python train.py --head_dim=64 --hidden_act="swiglu" --norm="rmsnorm" --rope_theta=10000.0 --tie_word_embeddings=false --parallel_block=false --beta1=0.95 --weight_decay=0.011 --max_grad_norm=0.5 --final_lr_fraction=0.1 --max_steps=13743 --dataset="wikipedia_en"
MLP neurons of a small language model. Each row is named by its layer, matrix (gate and up: input weights; down: output weights) and neuron, and shows model dimensions 576-703. Each number is 500 + 50 x the weight over its row's rms, rounded and kept within 0 to 999. Numbers have three digits each. A neuron's up and down rows have the sign that makes its largest values positive.
After each neuron's rows, "fires before" lists the tokens most often just after its 100 highest values on Wikipedia text that the model never trained on; "fires on" lists the tokens most often at its 100 highest values on Wikipedia text that the model never trained on.

L3.gate1802:520438533506505484452490483474470489417574549440518576457480456493516579519452556471424603479503517548410532503526499521502610414535531540548406542501510421497609502425530484543444533527479561467522497492528515504524533573451444518398488499635587469448403484605496411451486491511442546541470568550430485459430499504489466357393540545457590548535504448613509617451516500590511507428472
L3.up1802:595558483504427499448530517407597514537524460552461438607452474444539434539562552530549351523506482546466526529519556549512666402463376449543550466550499511552524514471515461466536508466513581580479478481506523531444463575485475510478484455541480550437436421460490540505524493499492500490467407456438538509533497429454529475511494454450542530486530477485596378461499460495527521521487
L3.down1802:464540479512450529438456490547594410463522486443505545467527450441407411483521388316505462469399501431519517512417644506534531509503574462504578501531494461560467557372437520456510478522465565498568478471520553498409534457438515547512503500544569489402512419510490389513493435613541513600492564541509475468538534479511551478525446501414474439441531431601611429420513448473501440510371
fires before: "=", "\n", "\n\n"
fires on: "="

L3.gate1835:432414468452520338554476501527512500482582483523524528437522518401471408522470476496492499450433461460480541501590533526518422515526519470472536429499452518401475518528439480430487538471463570446409529497472458473450516538531494558492531505478504516555559651566511525518537477526504563468473496425435570573399518537514542570478514442492507471573546504467519470478541499499585483519462
L3.up1835:524407545575471448475465542541544610410575429568458420493443571461467496525530448377470521470483479477563504532540525581478527529504472515452507553421548470535537469491520432510462460422534475446433452528537542522438546452458556409583591501503495424459431496603493512495468529473526539501507515507459527462445575473509519491431456477540559608495435475550457595534514387570424440429547
L3.down1835:491429517496362492544462521521494559446434475515440551447508515568440499541481366531553544553487465485517470484543404503436441417590423480493477569473492496543562484670515524473536463491463509521368467518452418517470480433487467480532466470500541463451447455500473528500507477584517524426448499571471514428450469482499498450417473462471438447500442488450560574516502562525512490451449
fires before: "-", "\n\n", " The", "|", "\"", "hing"
fires on: ".", "\n", "lis", "\n\n", "sis"

L3.gate2027:495495430473542400559427530528459490530514460570479550605408505474481431522527499464426522513481465627488518529511433481540529552471535500449495503431501512520475471549487410511480484437473512456398543469512465511503531513466536488514547420551520446503446585533478484524548586589558483499484470377565473486461469535510497414508600449611469505632503471399434535523488520520486498471464
L3.up2027:444552528492513456489507541505522501428570416530513490537443508518590484475546509434525482483467477515525521577549544527553501562481502473496601495390471568479514491503532429511403519447548449495460524496442453443495531427417533417495471477561489483553503592462529523617482548626571501406471544458523507503484516533504508504534506463495583451515457488495435587464440518509546507509528
L3.down2027:482436540458478489540410455489403533561433464578492480590619455440526499455487415426466484565480397435474511526585376502571424549510516469494455463531476474607441439436473486417543497477447557429458441466479509461501499429540421521571527521583502379498477557600569583454513508589500562476474528525480505549485534448556533414483446495444420424484472461514525601496492455584502477469439
fires before: "\n\n", " The", " He", " In", "\""
fires on: "."

L3.gate1780:488514568457504433564547494469502472478534458552591449415571560492565577555633459489572479500627519546491524449526559535469485422497493552453504526469523406534464524442524497468484488573556436484518478427500509469508494453495527543462563471588497369583476474405535531477380454451528540476563556508550578563553538455442431523511486498544571500458463448537567545479467476394530624515475
L3.up1780:558457531532498496458528501472462499455489485552514462525605524502439446526476580583548504611516509468596462585570615524462526568425462516468483433484616559511528495516488461513459479430512530422488488469533473533445463562473429554459524562472430508575541460487509507519457405375570550514516482588473342531474475495442508549513456474519518559526465437594450458408491501436401576514440
L3.down1780:509536575542610508514474538460498582470487473507513483468508502509474538466440545448471606534482507503483510504481484628563537509494539463428496490482527535529478449484543532479541539606431492489581450524559548579516531532529475495527510518403473502522539542548564448508612539397502529517515449408519428489489529438477489454398543537590477473519475535511474533601507462394479471519517
fires before: "\n\n", " a", ":"
fires on: " =", " is", "The", " a", "="

L3.gate116:583548468503457482482442555477515517488500461489552557539494530557466524474471481493563529428472611500443446477486406515421511465459488541436497511522475492474487441478500497447509419522543507526450565526516416415467523584536447453503518542540505507446559438582558494519462461448411598487470552472578496451385519480542582572524487448477541487580501508569521498488471491630552430524491
L3.up116:456441542479409540411452441540593573477401520512443522489484495540483543461479479498516462548338508486507453518594343505537488448517598402456482477502511466552454420470533489482502490384414534467581508502488506528531544548350501592527524413456546611519494438423531524500516436527529445459478488490500525451450451504488538537472483480561415500482532487478454502429507508533543447553472
L3.down116:563509491465477486549465496571555524407457495504485510459483553463454536514523530465473508466483473508413504491541514526453535486513514510496642502461483461519533524454524499447494443584449394451465491507454380423481476529529491485473468459455529531585543386565517536516441550574565441448581498400390455538498451472462487447457488496531424576437518576464432529507444575533479513420513
fires before: "-"
fires on: "-"

L3.gate252:513495454433437535501584479465482499560547520546541414432561578460525464448491533467430502523539568487561386599481417580501487502442446514518503555553462561405555489545486440501573501507487482464505586498457573426511580496577413432473518614490489519497559513465510475481502506530519488496489462516465503521474585482445531539494583522456471616452566484477559441557510501554512539518459
L3.up252:475499471418520520512525534459475457447519471463569494553513491501487536509496599481519504515422535429551564521538476560564432498496608441463479551536484532577476477468611430513537548435495494497522563508483549446542553551530581503550437572521363524452500590581522415592517530432486437510496581584509474541465490518569448480454503495607394501524482436481529506448514615505466581486460
L3.down252:525415485518471475551615468500508442529544460495486538481498437460537391508525459455478467510437456525548505562504441612492508415500472518459623510473480554467370541566600550430376454483469520485419470372446473467449514508493410425477490560538549535566562595452540520463550538495484552497428543479440534481472503442464491495497501543427624511469519431534460424568417436502545453525457
fires before: "=", "In", "He", "On", "After", "B"
fires on: "\n\n", "\n"

L3.gate14:525517473445576554402509443494502523407556518486485451433461476506508552524476476532547519542503475464546484481496448605554493511528537440440597457404480468485509496461544407572447493485506623568521411570386507561472594528501489483530473550493485484610478414524593406502530454458444528374510475550596522502495517483527536622438475529444488556533586466456490471634564551518468584409450
L3.up14:507515493390498478574485591471474527439513500467492497489540499563500549434552491598495453500570509528500552518515423525534423410512502533496523464426421486464580477501515484489420450441559477501434395476497526475485555549542510580468364521540591486614556464531472559519536442515483480474518429533584527478446450449522471433467595432465437508448488520539531478560499503464468564450467
L3.down14:596511545568610384444592549589484529403562553493483503461496506535559567453509574586505374459488463496509482499418383480522493450434557555425563468462507495528473468529529463492594495476474511425477438491473528529566459518553479466499454512495503476517546489488487505532500461477473485445524483535481446544568522526445494470466538527507488481533552514559531453502570515605478498462478
fires before: "=", "Em", "-"
fires on: "=", "-", "\n"

L4.gate1642:443481525452467468469506492448513521456538516540538455504452491436508522533455486550507491497458607547527546554590481467376533544495580403483587481520531529438400629506579495503511478605514466412489528513570445553557471447513548507526519389522532453583471458547547469465444516535533549467475492437503476540585617592487479519484503513406584579456511501401443411478412541445504516517520
L4.up1642:480465498402462421415572547472524548533495419537520528397475480567515531488408576526549421440531520536545436573495439599600495516535434504410486554468408537491603520493540446489429506439627564580454507575566474482525532515491408526551478473427565541393495572488567538491548496411424482493585571456554470447436508484598534464476540500513472522399514408566568585447493435511468475389424
L4.down1642:503548423435444458512547502421550507504398446592506532489470565585520454530543438541444513493510557506566474432536394525509521591590472505469492627507491466562445552449402485528503341506491478487574460479534517573499478573481364521505599590503409451477510562532463399576448620498512494483588461518559468448555554546490485548475437468534472568522493532550423472468467516526510439437489
fires before: "="
fires on: "=", " ="

L3.gate1414:518592585468429530474492454517517472503493485521485486496429563425519546444437506571551442416541532526477473516549487540507501431470461609478518472429495447481566584495520553537588482447483631522546501489429417532459428467462441486538500426494490478460523470461528518480486448463583545476479556484547561551489539459557521500435510396513486458607427503444416534496443627511565590444508
L3.up1414:587361478533407479485586420511526568388542558512522474479425534537536516442380475398548489454454451456546411550493528455498527518514529535535540549488592594399520569500468499573503466478456473461524379418410522572533522562494550534491491511453463581542475504557513543541533398535530523476495507498403458470510553503643525511456443540531472489453444411389444483495500396464422409517524
L3.down1414:528461522495520473525454512430573491388605603536479428462487455513415551473387524462504576572509471535517449606476375473488586498465554554506460542524471507599559538389413457607501613547493425493509428515561461534488406508462482538448503541548470539439506508508471543465605526440514402510440482564434552481524544613484476464537466503481418523556419570583469495499512433523440404487488
fires before: " |", ";", ","
fires on: "6", "7", "8", "5", "9"

L3.gate797:474527443538575543403505446465445489480548581490492607499519535501540505569545455568536522458449488527490594559503519505601497406526456454522506568459527488463436542511500496483531605544432434517505444503520421478494520512514616453459519480461556454488617417557515480545513469592476365474499495622509497512542504527540399446454540514515467444496532503500437509542547466457592416504464
L3.up797:456487494503490481532617443532419572483525502481555476510592492413474499487454512381490463585546462503552521620437483414603488524506585468500475547559504545471543538499509422423505577522524529516454449513522546541466475461495398496571522558506542558491482483496520422559505526518601378609528498503503510535568384491438527549419471512612440494468567488500455514528481478462494473474509
L3.down797:416375514534467533565539467553410504524476489522486512557583533476479464439449497468481466474590438422557466504515559545543441619448572437505501451570449533410437501456521547491478448556556528511450520520491504519548532518476480501476564515553463499578478550569531426556533583370508535413508472447459590592495540533493432461476519523554548497486430508540422551531487520477435463459577
fires before: "=", " =", " |", " and", "\n\n"
fires on: " =", " life", "ation", "B"

L3.gate2028:488562511513495486577524640626441537385636469513497460493471458506410493577507543497580505493464484478526492425463462579547358449576612472467486496504536581520574533487519507541502463539540355557476490464570484526438384606557601583544524505561518570491529451569469477508444429445523492458421500547509539477553555522410499480461445505549458498511428409483560483538518587436579521535532
L3.up2028:487481473487478537501494479554480480434488491496417481463454540503515519572482532531478489503456447570519466469425470497515523521475546393480459442519555486456548518539514543587473640542446388544510578472513433558530430616613505513478495405504576511510472476532505591418512459461580528476473505527500498555525530517498490505577539475552484466525425538496484466407591495524616555488403
L3.down2028:566474572480473620562458553483587533487413524502476476443490500510492426493507505481546441497415479474481485512459435499426491417560450424459540467530496569467498555533511508453393476577456498480646457546492498529459477558535400538554554529494512555548508448451536602405511436464492411477542540507525565450537445497487420451438516511572516521461539455488584467435456469462554538466518
fires before: "\n", "-", "  ", "\n\n"
fires on: "|", " |"

L3.gate439:527391583536504477529474574476492521498560466563543470499493599555499516538470539556534422499522579495441538419509500609413568490531450478520482481526476618495498488574513494555491500527584587566410511424506471390501431483651533426486555543561492480548556402412556539405603459439608512437456557519551477558468511553617458520495445471470574527526607456476579488496494572496487449545492
L3.up439:504516604553569429470450536517536472507505478554500552553524432468452568492569470440529571408565595545547493515467387551484432479511537564484517553379537525505452533527556489491394562487493557437515524488495479502538517507307441521424539555347584492505577493513543511396549564503525471457575597470470488488418468554531465508471524438491547526520560485532576490413537520529448612536449
L3.down439:530429513609457475503519532526515557511550445487544531513413501505520500542612525509474462507445481508454468500528556551489541493501562504437559440490456575523475452516558422571414533465594531530463519487536509442507486487613517479484501567499544503496542535392548509477539396482466531544510477465536504496525574488476470491484488431508535433446540469572526477492541506498533569454531
fires before: "=", "The", "In"
fires on: "\n\n", "ough"

L3.gate804:528496420509384506484526583439468489442541464547451516475497490478388506463412477508437527504426400512465468551459495340520409465469553494522508452541584530513423463531477549433507550459460563511512460480563509578444534525495529476388502537488566419522550519517522436513462398427510431562474567539488530531441504597477565508412497410532527524433466426525424560461557544442515522444474
L3.up804:453468500414511519472502510433409540546505447489482523404486509537605542411450485543487498527507476527544456539515517491494520434570513591448419498540480530502424568446494405494470459494462553544542433513577434495531562463404476448458521589585453501455504460441483548575512499522551465533495476467604532512468437668418600471610490554589449491437456509503513498483416546412523423588458
L3.down804:491543486425426569496461462523510496612570501462493532562435495474530498465516511540573510508506534487549539585503477511477691526438525493511492535500528436509500512426472473504571557467533496528456428440543521504537494450431533466588476508500416494429517416521453515509535512526460464481534397487521593426577393482432511453455465490516456513440509507472573488496499432603555527584459
fires before: "|", "-", ":", "th", " |"
fires on: "-", "r", " by", "–", "ries"

L3.gate789:500402434433504452421541431447476515570503480559512539430441538444537477558468419565503575497541494588438487527461549467458519508534483458492443526532487529496427526517421458444512453439602480503522444469465439523487480516532545558390509555528476501545443433443506539435477515475506541508537472495438547642481536511453480539524526487489467483501392531477493481408486520546517558458528
L3.up789:449446468540543456495500462550500490376523462442492428425453501516507467433438579534535495565518430494561474566495473463397521545537519529455476467523506594482423436479528445437445459482505397444463495411525406561509554516401472526488531493477430489501472485554603511475510466548522463531506419462533547475476557521446513448585513520582512582408543538472494506580415501524441458482467
L3.down789:392561443542453511568453445501595443609476454542437506508496513559566462473524486427465602518499465489507519635540613489512547464487449436405427467516529507467496479564475607445527459548504492602547521489539423577567460528445530420563466518461458454627461550434512531544546542488511530492479527433572491545511359449495467515522474539448497528519523537474545546486544638445494498537383
fires before: "=", "|", "\n\n", "-"
fires on: "=", "-", " ="

L3.gate127:433448483557491448355552499554530492434500553490506547505519433547486468505508478542530421550633592611489496471486569518571513493456481526532535530491562476566425501511564501510567435554399519444542460472461531591506569452489472557478502541488504549449451525584542385514482503516592477528505495435474499528470513441512450555508521518464463583485519505438452547546417490515485554429488
L3.up127:498546469414581488433482539532487502466446466477497508430465505507491497508489545490560427460520495559510549525541442463539444423533560438510557628561437502540496453472541636533467524468496495445461571460527420513485533473528494410476432537490547567585500486481557563433512510472434506564398590509493452477456449570508564509529423459573476583442400602563491518552522482519549565460502
L3.down127:597537585548520440433491417474612508443477522605619524571454465502473544484534571553433548548506481504474538539532391503551504505581530456562541444484573472454460486493523534507531455554561539523434552525522521532473547558437466559573489565456586553464593468572429572423548425437527509454414488519493483554506495567596501447461503496513438463549509529443552518451419527514553457430455
fires before: "="
fires on: "=", ".", "\n\n"

L4.gate1937:527421465431423417445513422476467452535493406428473528588527579539485503420461485453467519440573482423506510549465562494503544509465469336394551511480500663546408464523424638478441447457504536484476409579502514452484475541448491414553547450487514454514466490599449490483442547463474416440495535523517524570516456455535536502481495390496535473492497554560516544529556522523483467447454
L4.up1937:463501520481455521540407511515547490411476534462486496467616466570501488437469526405454466586536541555484522490481447438566491515578475446468486468440469571469512501485630531495531441501491428515500530544434553410449448445621528496427504531446451510498451537515540545556373440545525458526627483481478474479530456513475550544464461509568435508474513462492448566447498479401463537472446
L4.down1937:535554482491606513466527433464474531553529532475509506564537475511479497524566552567435498568435521426545585586551559534428520552471558459507428440467434577484421456514548453520423473514506463495477572441550536511547507490591483492580487491510503518545499537457521554505531494488450495448558501500420469433487456497466519417575430470528521472430523490489470523486594501551476508578506
fires before: "=", " and", "\n", "\n\n", " the"
fires on: "=", ",", " and", " as"

L4.gate1866:508532557470502490540525444474484496367443518464598496471439525491542479492524489632598425422552492534499563521562535527520330525479501508477377388458531520612548481477485464461594501551540470494598456481398566424533596454472467503438500542478571549486593403437545535514467579505473554502484487455531419454461536483535484489488461465568484472549554496376546393473568559485515622578509
L4.up1866:580431538508541531533426400479520629479566424491495529498480489462521504487489561530550440445520476553433558458532453491384432585491425492517497509477416419488478491493451438551406513461541497442482492471515448559477566503481409594485453537490526483484496489599529488485542518433420613485521443475510492490480468546537587493635517546571457479428576560534531473474512533551510540550569
L4.down1866:400554555514518443518518507545476426506555498526475519527510546519474501498458535533541538463510445495571623492525595482510476508601534524493512471498561542544600636531505457336592553500556495488408496510451590434581483559455462488512512455482457554538491485447497474556527476656512428496518524513511506463419421431519453456519490479518590492402475480485506413489499415388431467600488
fires before: "|"
fires on: "-"

L3.gate827:526601463546513448514582504529509418510456551516552450521516508523460409474541498503444487393473548491424560474449571521533465546509491528515577532428491480437445496507546578586473419505422435475462473490500483473426458446542515511606481519498452493467423450549494398508518486544504520568528503505419602414548550451432527477539439457520534528502431440518547458554440401416590487466488
L3.up827:459538496505447506486480428462487560510510536559462547501469519452539637506490524407485427524489466503556452523534531451407473517494474435532414477512604538523501531524524496468521488548476521575537542469528461554478479533496528501466553480557503550467519484473548531452520385500533483431480516454507408505512549567546507535517518530458554427521514483529512447492465537576526496540485
L3.down827:504445528543456463497461463474452408566445575512567509453545506483466473490398464478550481523490570498569508432465473476509546494557467501569561479456469368482445544498530510548502433477489574388500520482491462509473454491576419565438468476440522511440549564440508542477536429559466511546515568502503518502480474532480465584468524384511517704550546451477539523457422488437429596528500
fires before: "-", "\n"
fires on: "|", " |"

L3.gate282:481437574449483522477483546360454492546481467470578505617389540478492547465500536495481459523404560559516634483502460589448449425506546556507452599541552507496524445443377487470550492498548585551504476527519540459539469562591424552512506556521501496480505531499580527442511494418607476445555503370462526509520486500596432519473514509545405470549617541484538444500451517530502474534401
L3.up282:562458483481548467486519490476515478524477487605388574439488517519454502471523520480526532507408525524452517521548495455513538467489532501380581473637459517507419451478531503553497549372439456499555574533538448503570491504618525541525491554640512502382511577423473390463487445518427520485481457526554511492494474454514580409528533507518448469434559442496575485478515514567550515573455
L3.down282:498404537473485570501468534522556478496467470482486483567468512511495519464442486486581533541474555567481490501535491515469480445457494571480542589470574585517580532504497434496538479534534506490527548508446522500456488472661507501553532568475470590435539418487592526507406522445522534432467544463475470512514434546479557550575544526517537493559614503474591364533561508444427445494434
fires before: "=", "-", "|", "The"
fires on: "\n\n", "\n"

L3.gate993:485445578532471511504555534501403501464480441548640453557585606444492464572481540502444519508416467410515505522468506503475541518466575549408470442495515497479468402467480471447463584421445489416511575458548507493521557474437469483528618520475513423530424502487493488559460585576513527469534433518536497544431501436563479478493442471535464473503491388467393508479599398529508521411474
L3.up993:529494518467463505534413476518588511453512499421425605507458402550470564485409561481462560546419518498501516556587468541481559532549499452506515601443510464533527535549511555591513486500538542485442488456524533502429515516538453469423493577433483536442532523447538513477502506426501463482544535487510580490576464594475486435478463572365508454564446452544531524488479522432458571496431
L3.down993:591495493509532570512599581499541460511514502539606464492541564450534542454519485549459492447398447441484344438484515493566459525558551482511514425495555535568541518592493442474455472478439487556533576478472450459492464497642539454513653530458558447568459448461540513520511471632479533493370401558428476462510563468592551553439493430504547492407555439483564484547502441603417464500533
fires before: "=", "\n\n", "\n"
fires on: "=", "."

L4.gate1961:479422486419516566441520527436535526512528544563648529525470492487480485536491522476454507632566585449399493458554492478527382492564519504531443426475504455439429455475508463452479462416472582430435502424502494566473586466496479551465493394348508428541567488569405433442389481482506453632540512534506551519448512553529398367451519524462460499567502505585528483453497545516528560460475
L4.up1961:476458509520467513514612464533552524428432430558605562496429417515427549446492543505553468412445525526590491520671505530487585446463421460407472428438465574481556574585490489466471451437503535522464547512426580408466501526461571476497506573446505448467462504516459478500477509544537473452502524544425444529512475409570475510548513482450549506444531514535521493512529457508425526439431
L4.down1961:524499567563560439439500511487514543558555525492630377504485408484454469502378543502546454497504441549559430494520478455481418499505503513462486470466454488522446469490455486547459544417557486595416499563464481520483506480541543545475566551506448467473516495488474611502494507446515480559474513586533494543516442502625497456481533543461535549517557447578490486455478526554542505564481
fires before: "="
fires on: "="

L4.gate1756:471475441500472371515485470429447492537514489524396487485487495405602531563500475504453528399493477448392436509527604443405454499439479480400485507453547504566405486503423412480454485391515421496423521534468575505416602520477385462507597477489494505491480582584475496490577501558499504443457564486493510531424487508500356497465528531431463483576471518389480498519482542587510502401541
L4.up1756:508418529470499441576525477551568539548564503490460476490426558457550552516534497404567541400501528514558561591446578550505470528496440523290542494487483503493408402464535465506456528420562424530456548504571530466509516507520564550469507493530417430596518501444501453559447567428479445450473567532536530495526514544593419483521403494423446504571562403468456513488480461524464514439442
L4.down1756:511514569494478437585498508505432489527479487624583476513481515478489584520529424526495556423566523469466498582467416538464427497413473509436488447529562487447528492437614469495496482448504447455518504471492476569516523507519516480507577573508479406542508545541527493537418485546424492482436458583451545460439467575552410506589528561514528403629516532424495561401507464448527413461484
fires before: "=", "\n\n", " The", " He"
fires on: ".", "=", " |"

L3.gate192:534482418544439507514574560574496468498517538511453571523509525558468454588460543436543532459565528526495478498495451442439498494438521435481445530545515467534475587444469445527610515554505431556437578512530510490619564546545457461483366492442520395425468466502511491501531495450397614600488380431490529490362471387522487471492539545407498431466585546471531549511513443585413487399475
L3.up192:494497609489506529450540506582534546511496469557451533458481463551409502520458523469519470511460476556481449467450533479497504449621494561442482477521436368516435452507455445524526419438533437426565473504629512533527563564562475472583469538426536425573543571427515468420464438533478471496443490535510472457518505477482464442482478481506518478478533485455484414437487586513455566526603
L3.down192:497532442528480489523507520541543504691509549483488548501504505482415419513514537432505510338563465438632569534497555443454521604520514505504525463447507517540454586454494504533485563542451497532558435460543547457502600585510496432526520506419605530513513481473518546535502487531496484488581445496425481477481540463590480492529582525470415614514499528541434473527386439555431565458392
fires before: "-"
fires on: "-"

L4.gate1975:532468386570589496588458473582494529430498530528468596607401510422457397552495529532563505542470458583569432477459560520441446448505524493528483534518486533490491540558441460491504533501503541440586513422537535576474603472438534469484494547478582422542519527466477496506575513530496504581479628511536461510516466489378494465464515472595555456501525398425500512591460558476503478508498
L4.up1975:525476532420437502544516468562504553626462449554571506552448488490565483426574545532477462527617489484503508447544506450539440545430464441512503453590483478566485470437462475486535508484539456510517489468520461511419510508547490473442526529411535530570579503478528506572467528521492451523525456540454483491593408467436558445529414494458500544562484488574431504473512484420523489441453
L4.down1975:482590523483637653509511541512500431487565537608466454511535523491509452485494484535599397425428498426486542424457521496486554498554479398568508466537435510504472458543475483521548430513492439497496470497436457555439540552446471421486485496454486463516504380456513460574551438558436607521490512471422419557526496521477519520480551436535468500467522498511538407481512486503456522550510
fires before: "-", "|"
fires on: "-"

L3.gate2043:508468364526514485550519430501507465454395520499555544497463483461491530472441501511561490547495502482452415534414453425537466542517429452488516527479414491524522590424505458458537482449463486563435499376559445469475537508478507515538525536556468492498577420495525485525594504631531595425450517426578576467535398480616485465490514552509544489428530441526447563499459545483514522448472
L3.up2043:548404424532513513420515497418452403510584534556556416498445483456446517457507511480587503617493550553523480516465519462618505536534469506496485479480433560478480495463385386583489480480416508412586490505511478442498531551437489493535516569539563524395503467503543519529491576579516538500503432481517468526601395470471495491455479496523485501496521500496509534463526444488490574447531
L3.down2043:491534539514588452486544512497499572568503422472493543519520593524502504477536478456490555522478438581592503479528430461578542508520452465570459541491560504548530427582474495395583409529528494541475516571510532556400557508458538486482424507428422494382556488475492443507379559491464463400501495531417529542539582476524549502571395536584502464436456508454452430481535506544496527567488
fires before: "|", "y"
fires on: "-", "eb"

L3.gate137:553474483479454458423485582487543575364459510488505530535479549488462456552568398518461592546524433507405475494513514622454502593520491428515573511493497517551464475434463505431513451486508537469536561418575496478419489538474463570515470537542582536508465378462491488421485472415525511534474499466526435531497540586422463494492429473439572546424580508473594453418390583531478470438467
L3.up137:529547469487416577523440451492488453480467536450458503436473573541518470522491507525483550485521536502443546502559528507522547549506442451496488534569539531523481406618471508503470469474451582471550453503513554462504464503486427517467508471463495567496480573480432555461458470499553466524624550533593459463446488463519444461563454525492489528398548526484619482525446445608516559443466
L3.down137:485514414504398455425479498444438500457483515542548558507478517539412467607590392450509553475474492511501566456496396505600555496505477492467570508552512504582526429457535556510467492395525588496435477506557431515464537501603508588575517578508557539462478405611514482453536505526491453532398488564448375606479483488438404490529419554538522490452560443445526394412511484528468500437398
fires before: "="
fires on: "="

L4.gate799:489575514521586577512585569499517480531461402488507520505476508559448530510407372536470459531568517559502479470538477583493453458529486480481437472532553436508512580520545582605574476519502446490442579515446495474508524502604417528440410551477510496422505544518609465467517457489498464572495446481528450457468542401365505697570537413536469409445535528468448502498526442543443554465461
L4.up799:471505521521654497518438598455466505492574516542581463504617484489438423573409562413451593502563449465463428533429485502532444533501470439431476432490395500493485501515484494437520533587538525577499506546497512564566576565488433495457482560503503478564605428538495522537502455516509675555521457545521516558535497527441450482483502465502406451430484507545579395572568526532466534533490
L4.down799:488493480416510481520479461544529428595529507470461456567413430441461560525537501475508452464560525478485556527547486565417370415496479493468537556525522555463553542442479594457502545468574475497479486576421521494567567588389629406510508519402574440481431469427479540484506481535510442497480511463567474521523493523528575533572489538564453480438515479595478570486478413519566451571518
fires before: "s"
fires on: "'", "-", "ct"

L3.gate1834:522567517431455511522396443446451558470509507516511474472447479501493510513526521514461502495547461546500488447486441480474466456513553423541472539518548475468504595404585491489453548542379454525602527548550454479473448543472511467533539423545425452554527368527539511553526514470595533483476526525478526562547464509439524536410508486496559539562464485550503431448496477517562566502448
L3.up1834:451554591493418616490431500528436592513485492527451615458535525492561534451494471548514447437427468519521394521366480465527426459500539408530481438494502467512496480489508458491443541450541502431460502509462433555517491538576479461500579419456547504487535408484556535496496490506537556517457532534450462483572485509484516552555537480493467570505501508581587386511556548484508536504548
L3.down1834:453517539486493536533539479440476531542436490502499494440552475518528498445601523470508499512463447384475453529522342491485517542477501449558491505522510527516558470453490510501511494593567512477556405458522497574426509493535518407460447563530550535521504446443468556587455465449500458509533496498508482526507589506573439559528618513547411430423566487420513477562496537595569567442517
fires before: "\n", "  ", "\n\n", " —", "-"
fires on: " |", "|"

L3.gate1256:458457547496419443396476488575571553538525457510519534531470537541514501564435478408520459537484400597439549583446467520501471477496358510566557497515517474396437586536579571477504573513451538447360539578499418521512537552564478463495553529456539467512600431521429458422492617526526480416432510532453530474422546551545417393494519555437437478503424581566546524530574463513444469482420
L3.up1256:479452478578412536481523521578571549509557566522542429498539507547544518550450551513495529525483495357536668534482462467601526540557434456507560570520607508458574446441506534545528503465428390520559483516512552374527464513481568534551541561459541553506452445451497491500511404506457506570495527494421532491576565501554609501540505399517512495490528494452522509531525506547399507606533
L3.down1256:504543553443543451625497465447551488461512448511595418595525509520509499478444476496425587481399459466505468553500507446481537494434544523449574433449502559515485546427497526538487519547487558611503535441493445525554549464503494500539613491443482566470505476438542494561546466398475456455452572492471508496503438568505475468495478545537517538487565481510446418482606518518474476551545
fires before: " |", "°"
fires on: "9", "1", "8", "7", "2", "3"